Weights of a small transformer language model: 8 layers.
MLP neurons of a small language model. Each row is named by its layer, matrix (up: input weights) and neuron, and shows model dimensions 213-425. Each number is 500 + 25 x the weight over its row's rms, rounded and kept within 0 to 999. Numbers have three digits each.
A block is one neuron, or neurons of one layer that tend to fire together. After each block is what it responds to, as a language model described it from the Wikipedia text at the highest values.

L3.up84:481513556465520540535505511529453520475472510505490487464464510499537498514500509505527499479482457476532510494509461496491455531508550518508518481526539536467504495526484481497474515566488530497514502473528544478516486486500524507524483497511480514485457502520542510465546501452521538537512511475494493502479467492477520503455459493466504481506514484483545510495524501549505497502527458513464494500529491534515532463475483496489514521500461464494524521509516530505472530510525473512473478543566559534476497505480500497491510512493491519492561475497500492504526490445485503455526514448504421499511473466524496558473521499486502535495574507
L3.up302:503459443471496461500494506517461538467521494562498441509521442514498539496544473505536454490500503493534530476486507526503497531478498505524504529517476554493484527493442499513497490505512524502491488542487507534535457472520515545505490505516484492469476548533492537474493525504559499541472489548492503526542474515519503489460509499516473509479499505506512556516509493504516523551486520517553512483501499546537558511516495438479522535495528546505496486550491522503485515459496494470499476508496485548527488505510464523488525515470458459506503469486497508516505500494513471531464504482534497498528496481491497508509482504482498516496543506
L3.up431:484503488537531535498523505512499494531457556536447453481527506490479503486543527531507457467509492484486552499458474496517532508467478513552497529487510516474527506485468483506484477487505537483507523527516506537527510442499548481469514521501436522506543487531419513503502543444504495502438508482556512527534511465538488492483491486507474481467481526498488511542484505532468510486485516545483508511482460505505543496508553451473486500516491518484520474489521479509475475491463485496500500502469493535479509493509488514505517503481506514490545459492486530472501454497465464504484505489522493449528469492454474521477471502473497506497550464
L3.up460:512504493480478494528496510503483481526473469509501459504538475474587476440499510507523524508481490516492514468461474532451528506523478481528504510518508509469510498512494479511505544463462465519512527501538465496487507485463498521511490524524483491506526508542488535472511540517505515508508500503457474503496546422496506473476513548498465472481506475496454508503455519492490530554453506505483510500555491508507534500555461533486502499465518499485501496526483498517505487453464498495538487503519534541514524455492479472468494475533537471474513503488542503541539489501507492505509489477518519482502538483478475530484497513479456546528512499
L3.up462:520505524492503535484530508480466538504490509533478476512485493458515468470552477516507470516516482484518508473532499482513506492511482479492436506510489506463462519535484518475490475485529474529526502525504510503516479514537544495471550536490496527531492498520488518522478511497499480525521471460527501502477536460513541464505532467490525479550508450492520499532477518544544498475553543497541505483497510496517496469509505473508505494486490552515517517503536502482538486498522520496495466467507522457504516494518506491480495522545498487467496531495446496514504498488524474470510504501539535446523516449508464523470500467520473575475510491
L3.up725:492553538459497558511490483494480448519494540435507507534515496511540528502508535454504525483508495483539534501528499465447469557475506492483490482504507553516475482483488481548502488478519450522478467508514540516519495522527441511502473507531461508489499477490498518497500503500501483542501474493489486500486425500505474517487490491505531482534504530519493489509512485504505471502509499500513491530487437492473527492478487510512492509517522483504488486543485460472502575576506487485520525512492508563462499475480504529501546532516449503553485505491498503536538513485507522504485473488508506489511493527467492507482471510489507482539563489
L3.up1387:519469546471480495481486497501474519515441511492477446473504475514478475507505526478515467482510496492516540489502472503502499490500506492505530506518535544492461534478523471543509547538498511516463471505533497485507504499509508495534536484501449484467527457542472524492466513495513482529491484492500469532476513481503519505483496483579504468517485507505564512511500487518510508511532488541545513543525494446507520479498478457500551514478493522450565484533548513507496501529515473496503511523487492478496500506491415505517499494539491580488467510515490518473543514461490494493510529451542475489483539509527511491469472493487498452495522493
L3.up1534:479480468493505504508496482522500476482458497499465499470506489514476479506475521529507467519486460553481542499460509507511502479520489537538526540489544581489477536534505490499487462487487486535480468539515526502526458555526464488518443428504503513508463472543468508484503521480506505511557482496530473533459476484513506493478489473509472535475459490495537515501483502466538570519534474504527507466509453456530597489501497507492487503510520512472539508486526525483451503502464481500517502470518493560506514494447521492468507514499508495504491494496483512475509520476478504532486489521521515516526485442462528491481475470507517503518530509
Description: Table row-end cells

L2.up507:532515486533508496483503500514555499460500551477514479513550481489532498451499515479496477527486510490419526473490512508518491501461471495471504533516516525451495461501478503531507469476488520531507495514491487511511525502523502446514523494497492494504498482484494544508497484494502519507497518485474452529484456515489517509492549496558504463512503486460531522486486505464499553511495504529513509493462508492516517496559452504448511491483518541505521489496493487501445467535515492502461463535492549476510491520497502455530501504487508513495517515499464535513495527509478486505537504479515552495489519496491504487513496475479530542534548495
Description: Title words and list markers

L2.up2104:505513536499478519540526489484488508528463550512512493488486511499515508496550522506513499485522485483525535492484524496483529478488553519527494503519498488464483526502423487504512495529500459502521466507523529517505470512514584498484482493505484518514510501556450492521519530446498466561493524499507500530488514466484542502494474511488501455456518504479502515490533499488480500529530522522491457522508454536507525495516520453486468508503512535504508467470525482523487492529465482513503493491525511531536494467500469490488501524504532528498516459519525517503551487452455478510498507498544488497505478533475469530512464495535505554475536503
Description: Row-ending line breaks

L5.up481:533521530509529459518519508526492469514485493496522561543500543489469496445494504522509510505507481506519471459524486504498519512465498536507520492549518419470499519509533507497447516479523564498452523526464489543514531449532499512488483482480523519452475523499456497534473501489545498470510494478507486514490499523483533476538488474512518517486504468527532481490482516488476477495501493502517508524538476522507465534490500477479528510528488475481482474487524468464511452494464529525472467528525501520504529505467548490488458517489502510510563484544481517455495483475489525466509497555477517518438474507555499533503548522484481488515471487
L5.up577:541495490510494463495447505509510500501516514488494502491498512493497513481494517473493464470532521507530509520536490519485535521506529492535475473521475494509500513500477524520531494474538491461541492530464444508527543485550512474509502513495507532521475502483510530552527498510507493479461502475501441520495560505487507507525529493483493546543495479475455513491500511485448473489499513492526513486516499484487500490488501502516490462498462522463526487474493483472482515466489501485500506505475515505526514467453505493514483483514510530487507482552491513552501530570543492506517537499551474517498489540517510496466511523482489469507508499
L5.up600:511539514491472450482507551527490493514511507520537473474511539490509489477486489532494508517492459531489543464457495505517537543518536470475510510499558472542512493511503504457481496488526534512522524495492522430496498468450496466476456519485497486499525508490474468517498494526505528510478481458506467521479496485507512487473507494460513472481529470462503529551515474525527556474482523522506577485525479520509508540429513443473484524497503501492492504507473489517528557477452513461484471535459486510495518476458527455489499499513511542499497491525523464492483537508479529533413521543500500501495502531480521502545485487547477500485506502
L5.up1480:487516482508485491489502519482532480491543475471512462521487498488487506476502492566490501526528539506512493475500497480472478501453505496479490481491524498501467541499513500504521538513491538469491544448509470538493537506510495499510514504555544514576480514481476504502517510472502496505446504533476516488576496498508505503533512513489487517489508502501505490510505493521527487485487509528505494471493525499491498534513538461502496492470507504501555510469486496507456516523530473532503504499523563482433506516513481482512475478517502501489503512477502475507506530493461542514479480526517487520479539449508495461541507516519453554502466519
L5.up1563:495500490482501515548507500467478468484516543481512429477544535503543540501470503498470478477481488536476499503470482496429516495507482498462558482501543526522507523502466441480484559478523493531486516524516502481471492510469467506477478493499530507499489544485474502540493518456504537485521431513476534516554475456491499525517495493490493505536484522506499502501513501495474479497512509506523483525495533485491520486524520479507532571481485499520464491464489537507517496509472532474507480489505501500489490521475513507491505546450488523506509504502460544492491508477448534523526541513522450536503460493515493504538499500496531510495478526
L5.up1751:516524490516482469567506490475473489509505489458491494506503497479497466485477517531518493507542521471548504527431499473491517528503528458499572510478447478513510499508469533484492511542517483535495458483505469495544520515489548505501471494493502486476492510481478502451514519545523507438475507486492497477480522517474498536491534460482496512530475519500551497458516435511477524507479489489525530490489496546481507503516503477504510523475477485457519528475534505469518523494496503490468476525528497495528515465506536506489514504489514520488484466522467507485486457490500512550492480525538504494465514486494494478504488556490499516511501543
L5.up2292:523464529508497479488483518472545521519504503467482523485499546483503512510484477513531525467497512493488440527495506508547477499496510547513492502489513452514457527518474502471486483483548509546478494533521449454503478506575515531508482473524496501487504491487506525477486486498466538501515485513491503531488516504492485533506494469502531522481539478530507509472507493496522526506489470536499510494502495543504494523457525489497541487520504486512497517492512458443498521467501517542505516511470519496507463499506522488517500464546465485575459499498495496496501491523482519516474553484551493480474532479551493480514478538534510550503523469
L5.up2342:513522532466516474495500457513509541486484479474513528527507537515524438490499536474483515470478502506475457523543514492525524494486542548471487508503507492515487521516451517516531484486460535556476485503486518536484492515482505525481524457523495505530555510477482493531465496517499500525500497532505453469549465507511535523511507499517452535529462470479510469501519481434511536514483507487489488531463472501552544509440454497468484509527479490549524517510476488487496500506526545480499486511509507515541474490506517504445440475517523518505495503524528502558465499513466495466467509519518489533471489515480480499488516540548476487509514482
Description: Verb-completing suffix pieces

L3.up593:493510496523482478499496509471528515474434490499501421470480464534510465514489487525515506488485469508545533496504455507452506512513539477494533540485497488439483466496518540488510515557528505486536496483495501563505514488435499519487500537527540531531508485481493531498511496511491458497461508509529497479514511514510502478514484489511473489481527492543473546520546472499489519494521516530465507510560508510497453469517504479503499477461530472527508467479524521503505523472464493487484515529528495495520492500500518508498460494525536485544520470482535511512492491443485465550493496487523491460494512545516478447488527463495534562512552510
L3.up1109:493475483532477498519509503474530505461443546495508494481518520499515434486521473521495507521502516513506512493461529526507486524502506504486538459513468541516496519503529527494512504497504577536534527501522479507527489509448517526529517494504481527486479513543504527500501478537482456555500463506546511510515501462481510466482507466561477493545504467493480565482495525482468515512507510523447530481487499571485477511513472526506520518523500493489549485513527494514513499499526477523482521506466519499487489475510509450520502529495562497473503533450512517507508481512485441481526514486512522454499528513476487516468452484475508528519531494
L3.up1173:519503491528486476498469517452501499510476457484472480490495564517498487479482519526500456487479483483481528555458455484541515506515514517528526521461513505472506483495494502513438519470513514507470510501521506510517512496472548557479496464469468520498478503496503479490543480505449478491481484455521492533498522530492478435508519481535524521479528519491506516487487529514536489534488561479414508496478526518493498448510553529503510480468523493491534499507565481469497480487445506510512540538490484490484533527519481499513516505534532534530497468503522518465505493480483493491487501487501480475483544531428508543500549514447490508456574532
L3.up1371:456527517537504466486510511500516454475523554456527518498521504498518529515482498536502497530489443487542464507457500494491496519521534501482478461476457501485504512483463501518458532509494512518515451480505498507496493493467511511496514520502520496501476488509468511497562507541523500489490465498471493477466480494482522471523431516500491511555519476456522465517489533475491501494488531514458449500482487472498485521548529502511554501493539510500472509500495493479470471500511481541539484500479529516466476459505473489514485487500549473519487501519521514476481548487497497460520515482465485469523526501515505468481512476524541478527468488
L3.up1389:518502483513536436484496498495510544468534557488503487517532472523498490521500465482476483490499489486483519481419490487465497500506502513478520481478507534489493468448488486507528449467557515488506497475492493495503480490498485505466503545509533485459512458476515536506475534464522474514476498470459495507502494539529518454495502497470515467493470492464517544497513511482453481517552524522500500473511523499518504502485491511513469454519498502500495470488483502476475542547536480491512508524485527500481495548492468489548521516504525499506517513530509526526479528469502528514513499479497492469521529526542476498561484467503499503522504512
L3.up1553:538441475522483504452492510496546464454473544501533474502505510505454498471490541492508499481458512513503493510457508494494469511500527542507502504484510506506500482451502469470508476502498481519483515478493485499486498507465479511538546504521518517493499486505517527479481507526525534533495527469531487530533527507487461487490523484535496497485501471476494510480501537459501519532482536519456512467478524509454469471533478515463522463507503511495498482471507488506503475508444512478518507502496522460494496500514537480515499518544570532507476519481552493493477533550505491479518534505460516501503554539469487507482528463466601497524537485
L3.up1748:515485497453518563478520539501491518496498467508484490526480492515492511516541500469525506517561496558506517457523462503483519471488529477468490492470498542517503519496462476531505459490460489471496537525465453498496511523479515513509500528518497494492490558491469518475480464504521490515534509492509489454464532510518488501478475442531532509495492473500487495500469528505516546491542513520503489478490503526511480493509519512467452476495487555481469522543528487481494530554512472478504494548508486457521522482490480499481500489546529469510487546455509487513514532461470508481499514485474532479501530539456485510514523479477506490497508531
L3.up2461:513474547502512482449531501467483536486482493487496437462500507477485530501529512527553505536471481458514487499486522504507471486484499494543526440468478487483496479528474528481484524499491545538550525507478533516487472515505476509507508497457498508556519484509557483493500442491502510521546530502478463488493524537523514490505478533517506511490476481509494495489553466501476520476489501501516493485503546523534495512525507504486520470505483484504473482479518513466541446522531468490493513520484506461478505487510496521493545566487485512502508520523507478519481498491452493475481567507543515550480474497522583505525491518507509508519485451
Description: Words inside work titles

L5.up152:505476481473502495499457485439503478517523514479494529522495504500493499462468488463536531480475452551522499523482505526471480486505509474541525525487491520475527514514510556525494482499457516495465505497497487485525540499515474509535495497465526492523522521435504537497511512513539497531495528546506500526519490483476526515508492516558465512483503492492507528462545507453502484528538502495489488444472545529483475518524484555473470509490521491491493484495510483491495510503510526539470499461516550493560500474503489464523472446501549503492467483493488550447519487510478492518527528460547510514519560504511541449509476488503539453503502490
L5.up228:524461513491510512483457493491480508480510466501477492501478523489486511469496466549491506514512490514501498508481487533490480520482497526501551484479496533541495507466475467527480487491517533527477489509469508519533506487537486493490438498491518472524514464501443504457496487515521483547571494498474476520473496505499520458510486471550496535492504515468476504498510498480501495464503506537454496476500487513479470505527522527485505484532488444514502510500467529529517538490492459505517484507483511522508498492484453485501480495492534518529515497435547523484518471505478496501528481489525516478491497504454494497480471464481567548554518517
L5.up384:456467493511474478518482481465527494499492511504505487510466492472488514442492560520528504481490539484480528491491549499479546545509523514522499536472508498527472468521511481550504516514517531530529500480523492512475532496489486501517494487543447481514537503472491508497443520493491486500483488486501480481483489511495524509544541480468532515514514445480534478516535501492540433466536479514486494487480509505485466563542516505447461493487516556532497478536486517494499538514491526505500537514450501507472507501492501462489531504488491521483515510492513504471549525474505477481513496522530511482500489502486464494484443504491555486513512508
L5.up389:511501500550498428477502537436549543512500481511456547504453501546502492479477490496522466505541490528536505468496520465525486515510479514495479484491552509490500486476520478522461535527493504509501503505483502473513496479483516553513478534527492498482492476464506537493494500501513470501525520522462487500494530517512499463471484542551458507526494457515483557495520497475475451535481518545511507479553501458508421498519479514449471523498512445484494459503527471477470474520516501541485512480522523495524522502499498499487433507500486487495427502495507553509518456528497496503497490480508494482494503490530505503500493488491534515519480557
L5.up540:499502486497562473475474477489516473483515484468478489510509535480502485465538486509530519521519502517450514512490483558481489519512523482502531467470477509516514475538494519524523511510517538497502570494511478504505518496511521482529476503498494508536516500528459549436470486495512527522509491500482447503534532519470516485501499478505454518491523500439493493529496525507499514468463510523422528455500572504469470495523446504485494454461498443537515511541493519504516507487502517568523526514465517497491525501507507492545526493470549516484535499447506539495529494450490514491510514491536502471515487491464484423485507498489469528503531555
L5.up1441:530436497500515522478493438488486546493517480562512500501497500468472556491524501521511508509466505480475494469485537507494494555529512466492509469490513485484499525456533495514511519471477486526570525502489511485483487522503526513471540504506518515519520554453476523532527444506495459546498481511506502492471488497493514535466533439523504498509480508487492500441493514471488450469480509517473506512482506495493472504487497504489474501502494496453525515447560459534473478481534506474514530525469537493506518496484467517529535462517469512501462506471477517494483483484485483483480460497491489484472530510517467490528498505485542507529507505
L5.up2147:468508437491513447471476498481504510462520538521498508508548475499483538524519527505461515518509500458523472518533491514469502542474497511506507494484498518475520472501513490492487505488514531494544493495562490534490456523472491524495518499498524508553517510456487512486501513485493507530496486497539507502534511516484493488500524555516532468511526527532448490495498550509507500530503493564513486528510527501498494495527512503514408474510520468494547498485515471499527488495496494503540535539492482494458508507527488523532533496538549548490486528464519532529521563525487525527485508503464451495469481508475468535483498471500530510511483551
L5.up2473:515504477498482519478521448505504477497509482466504500471492496486459476471531539496499490520479535494504492514512501455474506520490489509498511540492536513503531498529482498515515522465478486528514537492483488535536515505433475501504495513533512496538473528515527521512486513517498492526514526497525487528509535546453502489542506457521476512510483454481545506466474529491506496499501486527511502507515451537497538515469495556506470522551510463480477528470529502543466464504501474515452529514478481490502448501559447515498498517482523546498486496483516525490498464526529495508510488509533494458515522532496506485505436514470506500491493521
Description: Words inside titles

L2.up1259:498531575494525471495493510511499493491552513519501491471495517476483503519505512514522494473494457548502514518442489495477482519495489512505505492492529530518542482515541482502457449510498497500492501496514473489515494489526486496497488514490500497489576492521553546531507546489495488467530491490475482508527496553510521493469522558459526497510504497469565494501474492546506500534449516434495524509479534520523503505492487489464507465482490521499494499476565523516498526502446448466514504514481496474502525465490509519470525498511458517465478423501484509464554502537502515499493506500510447474482464498498509513536528470473500516506533477
Description: -ing suffix tokens

L3.up195:480489527483514490511516531547535480462531539534493517499528515475522538495494481515505493474459529510506519567496517548448517562503513501497524521528469533522478499508463513514472499531484515499500469520505482490478504532548506492497487481568520473489491515472467480521520486486500515519511518485507497463494438503495477509530520523526544472521503521517481497496527519480454518450465468507497477517539516532506536492505525510486484510500477479495526495505512489519474540513509544475495517509479440487532554461486533493515513473443510495425478473456482526515505477511458495515490504527507460520512515542472494499543472497511505477508530478
L3.up766:501499538506521506528465496516453484498511522506517503490511478465492518497510531505477488503468537478483463528514490497466517538485530501492549485507500526537501514515504501504494485509538482476473445506527485477491531534517488489485470504532497471488544490518503479549490488487519513514479485465481491493518505495468496511466502536489504556466489504501524485486493511580495524497526503494539499496501514467539495493495502510484527492514490489533516483452501488505529507484506489513492488484534500489532503524526524484504496482510529534534508461493458461522472523497457501520506498489487531549505490526505511493490493504478474530490493517
L3.up875:535532495445506456517489498525511482528495513501495516530485520474500511506515477486499536480511528493499483500481530544471499461447488542510496532497503513513502496490494459506491490483533508528496484521511460527524485520504509543500472473514566498511484526493489488486495529506548500486518481458443487451464508524477513495479537549509487502493478526507473492514523523498507501517471494486472501514543520489455511521498489551474544496458488517503493518534475471520516510467484512505503532509528549466541497494518536503503485488468524506492455537483504514503474502497479513479500483508549522481477523543506487492499505489503524536496488503
L3.up1324:502475494467510533503513492456454500523502484476498511477501514505499508479454536513460474450522477502527453505455485471446491500494538524538495515509529473539508486467520513472478482461530510462502560509494486492489527541492460486485457463497529432528507515551476484535499494463500527462506521505493555529545517506480511540505508548509471456508519494510522471508485490480468502429485459469498536467502488526476501483465521477510521484494457472534530523491517523514530497480517520503525514494517527474462517489517486496475541535477468508463497510474493532523455473465483492518505484491541506476484488543458496506493469517530480458522491474
L3.up1898:526552485522462491480502482530472487445527498486524495493501484497489505485497494502492528493477527507496477513504470488454525461509486480498506511470526484449501522472473433505499466490525526498495515488499453491497502528509501474478465543534519526499498521544482504476541508537523499519479470492479519495501506534495479522545516482491462477499468505461482508510461529518462506449450493498535475506535467497520468512523544513510525513518503494530545494514504467531493513503499503524523515501471518471520495517530560546511508504514544469491496513548490494505477515547476549488503482541516489483493494498447506469523542489488483523494470482
L3.up2312:502531538513500489464541495505541486504446515502507482509508534490493513501497510485450489510467524454528489524481489493423493488494469487489503473489498470486509517505497498484472512505464515484479462497536504497501502511540489472488456509532511536538485502504466507487441499519506513525527527450490495539503502538503491538516526486513508458533458481506510493544529454511500509425463508519488496527495491463487475523483493482508508484459523502479557518497501498487534497503499504519511491527485538469498499463502537529486519518450477501471468510565506466499513529508451484448495480499556479530478505502446536488477481508492450485515524453
L3.up2511:515522505458517483515522498473464481499488539446483490483512498484513502461466498521478481534487459445486476480507490510486522458518487542460528504530483476491503554512507496549519524524536529482491475470540500502500465532534516496507418499492458511532523528480493500516486512526492488507474515522494486460452513581481476508510477506506500478497547499486513506490507501492492505456479501505499488500512526502497537527510521495490468501526488498514467535438464476495534516505507485463513518489492512483503551496490501485492466471537466514492537510486480486533528518515495524488493508512511500444495516487425463506520540501499477513502478498
L3.up2515:498494502476503504498488545458483474499532496495509498485485545507494513470508517506448526471509502453521485522530497526479469454481485487541499522539527475509532487491518494460514490498478490542485462503512472493455522528511470515498509499503503518511519474481543527515481470536535451523543532492498511516512545499493554506524520474520542496524477509498508470542479545517502507484463506485497496538523501515458508493496432513528489440479471510466556491495481539500504497520474513479481487503484497444478530510517456475468527500483455492521484453518512480528486512487504527465510497550501515504503474531457512531512499542485470528491474486
Description: Verb inflection suffixes